{
  "n_layer": 12,
  "d_model": 192,
  "n_head": 6,
  "n_kv_head": 1,
  "head_dim": 32,
  "d_mlp": 512,
  "vocab_size": 798,
  "activation": "swiglu",
  "norm": "rmsnorm",
  "norm_place": "pre",
  "norm_eps": 1e-05,
  "positions": "rope",
  "rope_base": 10000.0,
  "rope_fraction": 1.0,
  "qk_norm": true,
  "attn_scale": 0.177,
  "bias": "none",
  "tie_embeddings": false,
  "parallel_block": false,
  "extras": ["capped logits"],
  "init": "uniform",
  "init_std_qkv": 0.0257,
  "init_std_o": 0.0,
  "init_std_up": 0.0257,
  "init_std_down": 0.0,
  "optimizer": "muon_variant",
  "lr": 0.00477,
  "beta1": 0.95,
  "weight_decay": 0.049,
  "lr_head": 0.00496,
  "grad_clip": 1.0,
  "warmup_steps": 136,
  "schedule": "wsd",
  "decay_fraction": 1.0,
  "decay_shape": "linear",
  "final_lr_fraction": 0.0,
  "batch_tokens": 32768,
  "seq_len": 512,
  "doc_mask": true,
  "train_tokens": 130400000,
  "steps": 3980,
  "dataset": "wikipedia_en"
}
MLP neurons of a small language model. Each row is named by its layer, matrix (gate and up: input weights; down: output weights) and neuron, and shows model dimensions 0-191. Each number is 500 + 25 x the weight over its row's rms, rounded and kept within 0 to 999. Numbers have three digits each. A neuron's up and down rows have the sign that makes its largest values positive.
After each neuron's rows, "fires before" lists the tokens most often just after its 100 highest values on Wikipedia text that the model never trained on; "fires after" lists the tokens most often just before its 100 highest values on Wikipedia text that the model never trained on.

L6.gate11:518506494463509524484490448528490506463530489526525502488522502491514523480491492473527484540406508548476489541499488477504510492480503510480504515516488483548481479510512497462484540453488484498495442484539492502536494491495499505455507492497496488477499500463502494518464480523528451497499534539461494486463479463486499459472513535491548526462473495502492497539525482519458506539454499484507534500496491546501477518504490512470500478528508514563464502537486483476478498467477511514515492486554499470483503513487448497453473510476516514499487503518516490483559534471477528505
L6.up11:479498460492509498511523562494469517516500517472472518507489497489468503500531498486506469528505497486474501510522574470484523514538500559488481543524523535498472516509507526449505459446540494538468459506539490539488486519498467486505470513504521511485485499470539504526507508500509463502489460502518479513542499482453536510539487490555561468448513533511532515552501511497543503476496487513490456452511541521487507476537521499488522461488493512522528505501463459521523487486497513484487497505523486493521496534473524519499539498527482474476485489510489514530487534501495532466
L6.down11:537537539499477510506469512471495570504483476541510464531488485496483446537522528516486497498519505507563498494531506520489527465522507468508516549492507503494488520499509556491505538490476543529522445519499483484483482466532505503496509479483483497487486470487479541534561516456511473496513500527508537476518483520491578506495484506498482538486505517475510537506485474527493480469471506477507479488473544510511451536492532523534501491545533502500477523526493475521519475481478513498490481492544516482535531458527472545534521483530491500495511513489478514495475534498525513540
fires before: "w", "ar", "c", " ", "x", "i"
fires after: "n", "l", "g", "t"

L6.gate220:529496494493525459521519439503497545530561507538493515499465479537505547502558508489506511516490475467534491485443530483491504516504530529501489504519544493477515471485503482503524454487523518487512502526505506462507500528494481524478493509504478498560527507462544504497458521487451489505478523534494535490522527476553485494475499550525479553522510497500499519507503496542497485486508501497445446518475499480476531502480508501534489453463461501498513505485512544497466492472510517476471499484449463527521463484498529503515467500498491526465530522526514547494469504493500474515
L6.up220:477525466496467499497522509543499518544476537538485550439484545524489483508493456507497514473472504454547488509466471497520478517547465473478492479502529479501529492518497476529526470496530519470516487505482506451465528521465466486460503512482528482483501545484485477483484485522503470484471507481469504549491515518481497497573460539554492488475476483481490472531511491498486486491493518492497477462520465502506528492497494535510455471482499460540490493509500505515480460536486527477496492454469479523454490486509512529473486501518503466485507498522536516471497545522482468522
L6.down220:472530506490479452481485483561507514486548509479476519482522531533464472473496514478513443564471497512552513515486492471548418503504499512492493502501510478492441530505495451510504531521512472491514540527505471473507493490550497506537535492503540515489501492501469478489477479526524538527508517488472508505514517487481451473501488470470519476465516487512503510503467515515478485453492505510461524532470480509462465507479492512480502498514504537526497468505450512478501505492492510500524479500516498486508480522468532491508537525540554453484473490484476503510532493507552461511
fires before: "s", "c", "a", "w", "u", "l"
fires after: "l", "L", "r", "e", "h", "t"

L9.gate110:498482489475487508496480489456510480464482470512547473519517503502506528469508457530463528490496498536533505488503504453502541488496494496520553494489494543521485567470528491514501504506501527451515455473514467495499466477476505513519520501463497583505523492539471468476505482502556489477520536507518506503528504502482527533487546496491511449483461479485485503519518502518512523456455550449511484492523487489464488482477528527481472495513512517522484488540477570537487494522492496476522475505491457522469469501488470477485483472535501494498504470521499497471471531527489517481
L9.up110:482522497520482523490541489510485516513505486476486507547493480489499492492484480523503487574463529540505519498531467479482473495524458489496500528528482508508503488541520527530491513474506503488524501527468485561525481583554502523523455457455484496462460498479493509487533532495516537496503462539486539481508513494528490496498454482516483527423564469527534525491528515508509487494479507490488511521513490488509477526501509528488518507519510506543463483476500484480500526532507531488516527471500491473482506548526519480545453445469514473498538499501514499490495499498514485517
L9.down110:494550511511458488466522466439586501478517490466532463508481534472528482512527464520487467494492546507473494460479481472510480458511533480497500506492496506500524446473503510492518458526514564486489495514552492473452496512504531456493495493524488497483511503488520504467536496496468501503513564514502510499490484552502500501544538518519517490436494484471461481504493491470505532484524509465474491472514512470528464500468533536468508498545515466526521479504513462493506486492512510500489483521509473506516514505475517542507542494531505500477527537519514484485510516474468505494
fires before: "c", "e"
fires after: "l", "r", "it"

L6.gate187:489487536508471508512503552492498519493519495491472487540515520511520483521459493567480503517524492541511527493566471471519523523501496479480540481481491483512523470485495499508537543522501534454491508443532559473532459488531495467541468480466491471485495522558531474489504530540518515466457496486521492517479527498497493498500529495508508509466496478520508464467503481491492461517518491506565541472501530479479536494486479470489494527451483514498508487505513514480513484514515498494507507516544554500516510538546505539489497463525486479522462474523484503526474490513492539470
L6.up187:498519493519482511477517514483489529529479494509497489508530513507567527502463431525491446528472462493489507503522523532500501510539543508499495496491468544479462541501536499499539535480501454515524485517518501529514473504464527487518482490494494499560471505480501501532499536527534519488445512504465471494522534493499480498498536498545488479467475456511519489484530532436492483522495496469505516506490491499504562494518471484464485522479513488488478476503524457530493489484493469464501472503500490532494531522486504508525517519494518503533476426481499491495485486466460448551
L6.down187:447512470466456530460511469536480512550478459461490497466497468512507554524528499473448499504508517462523496509512513532535520512507511490445476491523486534478488532514504482520494516531497556493498475503524516480526462466516471473492536455493518480508503518470491483468478508539478473480513548508441513496517497515477523493486554509500493474473492540469507523495511519496523513509465499534480495502501475549548510506526473494433485504523457509521509489483494509454518494492453512523457496506444501479502510479469479519522507476462515500514498505501524487494492499456470496525
fires before: "t", "ar", "b", " ", "v", "c"
fires after: "Y", "c", "l", "b", "i", "z"

L7.gate232:479516513487525469496466513490497494476522491530464483484496485537515495490528515506483468517454502468543516497476493495532520479523523492510493481513475472513492521450480501514555498462472490439500520510544517493531478513504504518467512532499531522494490490491475459490539485503579490476472514519507528488495483481517537524511506484486546479484530468508504493510499503521466546514513510471498527489488513491528503516471498497519494530528464497511479486503495528487453492461483455515475495539557462493458518536560481514526541520488487479458456537533482454541517550511501464534
L7.up232:501539502499460517501471523514445489500527483538502463493486525518507499473563461479461495502533560518480486530466504488497501510457490503473499487526514526507539491500517479459544492540528521533531527513505506457481475505525508478508503486504464535473531548525511441485541484464566503487523492511481518476487490546514471493511492514504474497502492503498534485478513524476533481485503510472472477531479490516495486527511478502500489454540466494531464457487497480479474476504477474455451494486516514489454490531522509542494456475518449486504463491524485495537496510518471484487
L7.down232:471531482469496467481483497517477512469510516531485459517518476492491510492495489495495485522501479489482542512466499491491471479544495480530523511525503526498519496519471478536513529494490486506475519461494503456462517452477515524501507490507507537493465509494466429487545529538442528536485514489516477520484473519468534457522497505485510495477523479537529483485536524522473532503501511472507518484471530467532543508462480482458487555506499514542468480500504498462553496477490462496467452459517466524480525517515516521471514543455516498491490445521505478513504514494558518488
fires before: "l", "i", "s", "y", "ed", "o"
fires after: "c", "o", "l", "e", "P", "v"

L9.gate338:496530443489466503482474522505492527505500503468522520559490501497488552512452499489476502514524499498483451503465594471493496496502529539493529515502480463466533518478518482491506462515489512510530446508521511515522473515466531503504487502485502489499526514498497520481487462514495519434515481488506492483472519513495508473526501484496529513507474475542558455497562498523494529520492512517528474475472473439489537512547514563525479520472496487528481505484523497543491505483480519504529476537493511507536488513470535507503530506467497512517516482486471467467524465480496485500
L9.up338:470523471504506516502499456509517542502521498550479480501526505496455484439489485458513507509486456497432502529499508476499501519482561477467496491516504488492514514485518458471520485486520500518473472505507487532498489501481498518483517464521486481547497500466513526488441526532526510439491488557518500513505486503492536527526528513536476512524436469522559483469523440503556539495531510512546488488499507485503531458512501559495504498484493478461450504475507473511492508486509481475515482496480542490536484476488501532489513535472516489515513526501526502505520486480479480491
L9.down338:512500474505477490490499485477536493496517494490509487515501531514536512516485484490496530479493513453439486504482516468507471478462490468539512486492456491532517509481535501498511488443505510509543563490477502505460475540498449529528504518508498476519531518501538473503500511494515475468527490518483494488491494461493510481508492525499508474516524531498513518564504465542513461461476499525473473489538466471503491523496518509498481527499493487521435545498559469497505530508504504487502503520490551459493470525472463512506475502469513512509428446459442458472515494474509479497
fires before: "in", "on", "b", "f", "d"
fires after: "ed", "n", "d", "g", "t", "e"

L9.gate277:519488478510485531526488455485489511497480488528481493483474516452503462497498531460500501504459492501449485535488484498468491453491465515481496507537549508510493506512457494496501503467488489452476474501509480504483542512465471471513492476512481512475503517472526547472471467483540471486446498462553500496487525482524481479539475531500509480498475515538501533510442520476553499501519505533506458540517477494460507484491542525520543497489476522500501532490519489510570494470492477506557511492449464501457478498485498531525538514528511523477503521489520524495489500518463535506
L9.up277:466524505532508470491519470503462507491499499475478530525487491486488479486470464488504477493489495486491501498487502499539519535483499474502490489497517475485482469494531484451527549488546505488514501466521483492510484482491551450494497551504555524475494494522471492470495510527521470524480569499506522536512520556493521503500501493524488491500454501479539535518548509506475491445470469445492490503505531513480501512486468529512477483514489466485536515474459500445543476477445466469491490513497518580491508529513535482492523523483517484526493534521499500488525480479454465521
L9.down277:481494531453474516518517521483512522519481446486546477496521500549507457503514497476451477516502460494487491528521505458461545518550488513519540508503528527507509516510534539516497459499465478488485526484536479511504563511497514463501498488467475512553480503465474487500462480547498507488499502506490505518499523518496498485480483466451526475513461494529462538493508490510524483454464465464498528518507511445495488479510505423494488509517453510510479513498504478471505514497445507493521479508478479553511478506476469499512532510508540520486518531521506511448511482506483530481
fires before: "r", "er", "c", "t"
fires after: "e", "o", "t", "h", "c"

L7.gate172:500501473524491456491483469489486512473512494521490519520493495514549497466472500433505505535462523515479512487458492533493545484519476498467515474512503478455485513446538496552477524498525527508522522487476490499472521485472542489496517505526475498480465501532534503484438519538525428484509511482504513481480492437499548512532513495532495557517483525522463510539498491518480487480508499536490492527462531509523505503520514495510477513508509490495501499523549486514523506551484510515550498515475462497517469548531478509493523484516493540513505450477510496451487514508478451509
L7.up172:511464511534442492488474461518494472502504490497507507535473512498474492522501459501505522524476535482496514476451507487461529494509476499501475523488501543486473496527459505535486474470510485498499506529509546486531514509516466499474493498502488521474472537525460527503493506526505461510515452497502519451507518507518482510529470490488491522485414475495503515478548546501554516489451500506455494505518497465525489501461505544501507500502466496442487485510511557526487473524517523523603524468496465498507479486497468542518510462483504503498506493516542498489502505512490495478
L7.down172:489544416496473529459512462486495529483514519533522503534499495497464506525510506476442509494461493514476532458513519494489487497487537495468488524496464486492446507519505503512504447499536531486530509538476493533520492527508469494479472531508508466488490488488516479453522479528523472499520456457502482499505524515497508540513448512513524541491528550518491480510513522526522525516434510502528500510475503482536535461513530447484528536485539504460483533512496482529508520484472472487540496515527485480509505465499511529520516514464497514554488499501528522475484484512478508477
fires before: "he", "in", "ed", "h", "g"
fires after: "u", "l", " o", "o", "e", "r"

L9.gate65:488555502495483490510548481503558474520475535485513518473503479506526502479537480525472530505520438528523499499553435511531468488508533496488511513507487520523465490492501504541503511526494565532466446482506480529489431466493498536517495442505482546530472499487518486494520476530485479502543483473498528485531483510565481486497512489495506535507518497534496493524555493498497483509535531495516489510490509502512526515532500556448518481487485495460510473504525510506469489511524516492522473531509490504527524485518497515508495517502458445499492501479491491542468515485498534506
L9.up65:489470478508447557485451486473511492512480526486509496487529574477485536514500494533504499469485465470492512512471479475501470507498515499485541512514446492455533515512505469499521504507503464462503514492532481508478509531495537544466497496520506497496512476525470473514452510511523488529493468533498529507497516484548486441536511506470450512503487512514565494471509488497535500453509527544520484464520494503506519535460531504473520490539546435504501525523475480500519498508489470497512520483529515465520473506480521535459502511484450475494539474497486511495505487485516529518
L9.down65:479472453488512486532471512522550530510519523481474553516524488534538482516481531515468475512530487516520523522516524543518480499472455481510510546472482456459519499470503480494515520513528515485488511489499507530502487490513480516514525474502524478540485479413484508498547507466501507499511485504513489503514503515429534476534492513472513539499460501486467536460520508481517499476534480538496508498491464492488472493498514481501482515499540481489513467455520498488465477506482511516504502546485551491511524519536497501485529486487523493466476502508478460555490519479458575514
fires before: "v", "on", "c", "d", "b"
fires after: " s", "at", "s", "r", "ed", "S"

L9.gate214:460526459447534490479574507491532519478506547437492498474473538518470522526464503494504521511519480510539502498480487476475501493523485505505496512509476492495534506477515482501542482486517530507467530499523533526425524489487538500520509478496526521512496475485487559487498532510489477490497535511523555493489520467498480489540483523544519505527496494528473447482482524495475518487463516552499453486515507494494501538471496483524507485511468513493452489500486497490466524485494512497546473562526471532478490503523501489525516504492510538519451487483518521505513502470519451471
L9.up214:491519494513489512502495497502523527522507474468512512524498495541500526539528471449566484475470501501521440509485537484515511529530524448490524518491501477512478476516496507460482493528503528519481498542515541520526490485473520481512489507519529539539519518494506503482516506492485500498459438476503503533511508475517516467510465483510486509436548519511502479554504465472511518456494507505496532490457505503455473498497509478558486498500474503472470460472468484485455505477486465474479467502484498520513512516518494493540475479568544527492501501544484497500458487463494463539
L9.down214:515515509508500504517511480466536525501510434517501482468485550497526485537523494475516486493504460493500514505463479493494442508547503469517502517501496503524532515520507493534536516495542482494526455526514512485527467501508538480499476502491528526484511527508497486508526497492522493506469500453456471503518519519548449464484568495519526480490520531504547485508481509525450523475499496516514519471554519519497463483490471489499503537517460507524565466510477554476446552499509486494488504525513518492528455493501488459524485505506512503495525525542514532492497532456509484459
fires before: "c", "s", "v", "a", "w"
fires after: "l", "L"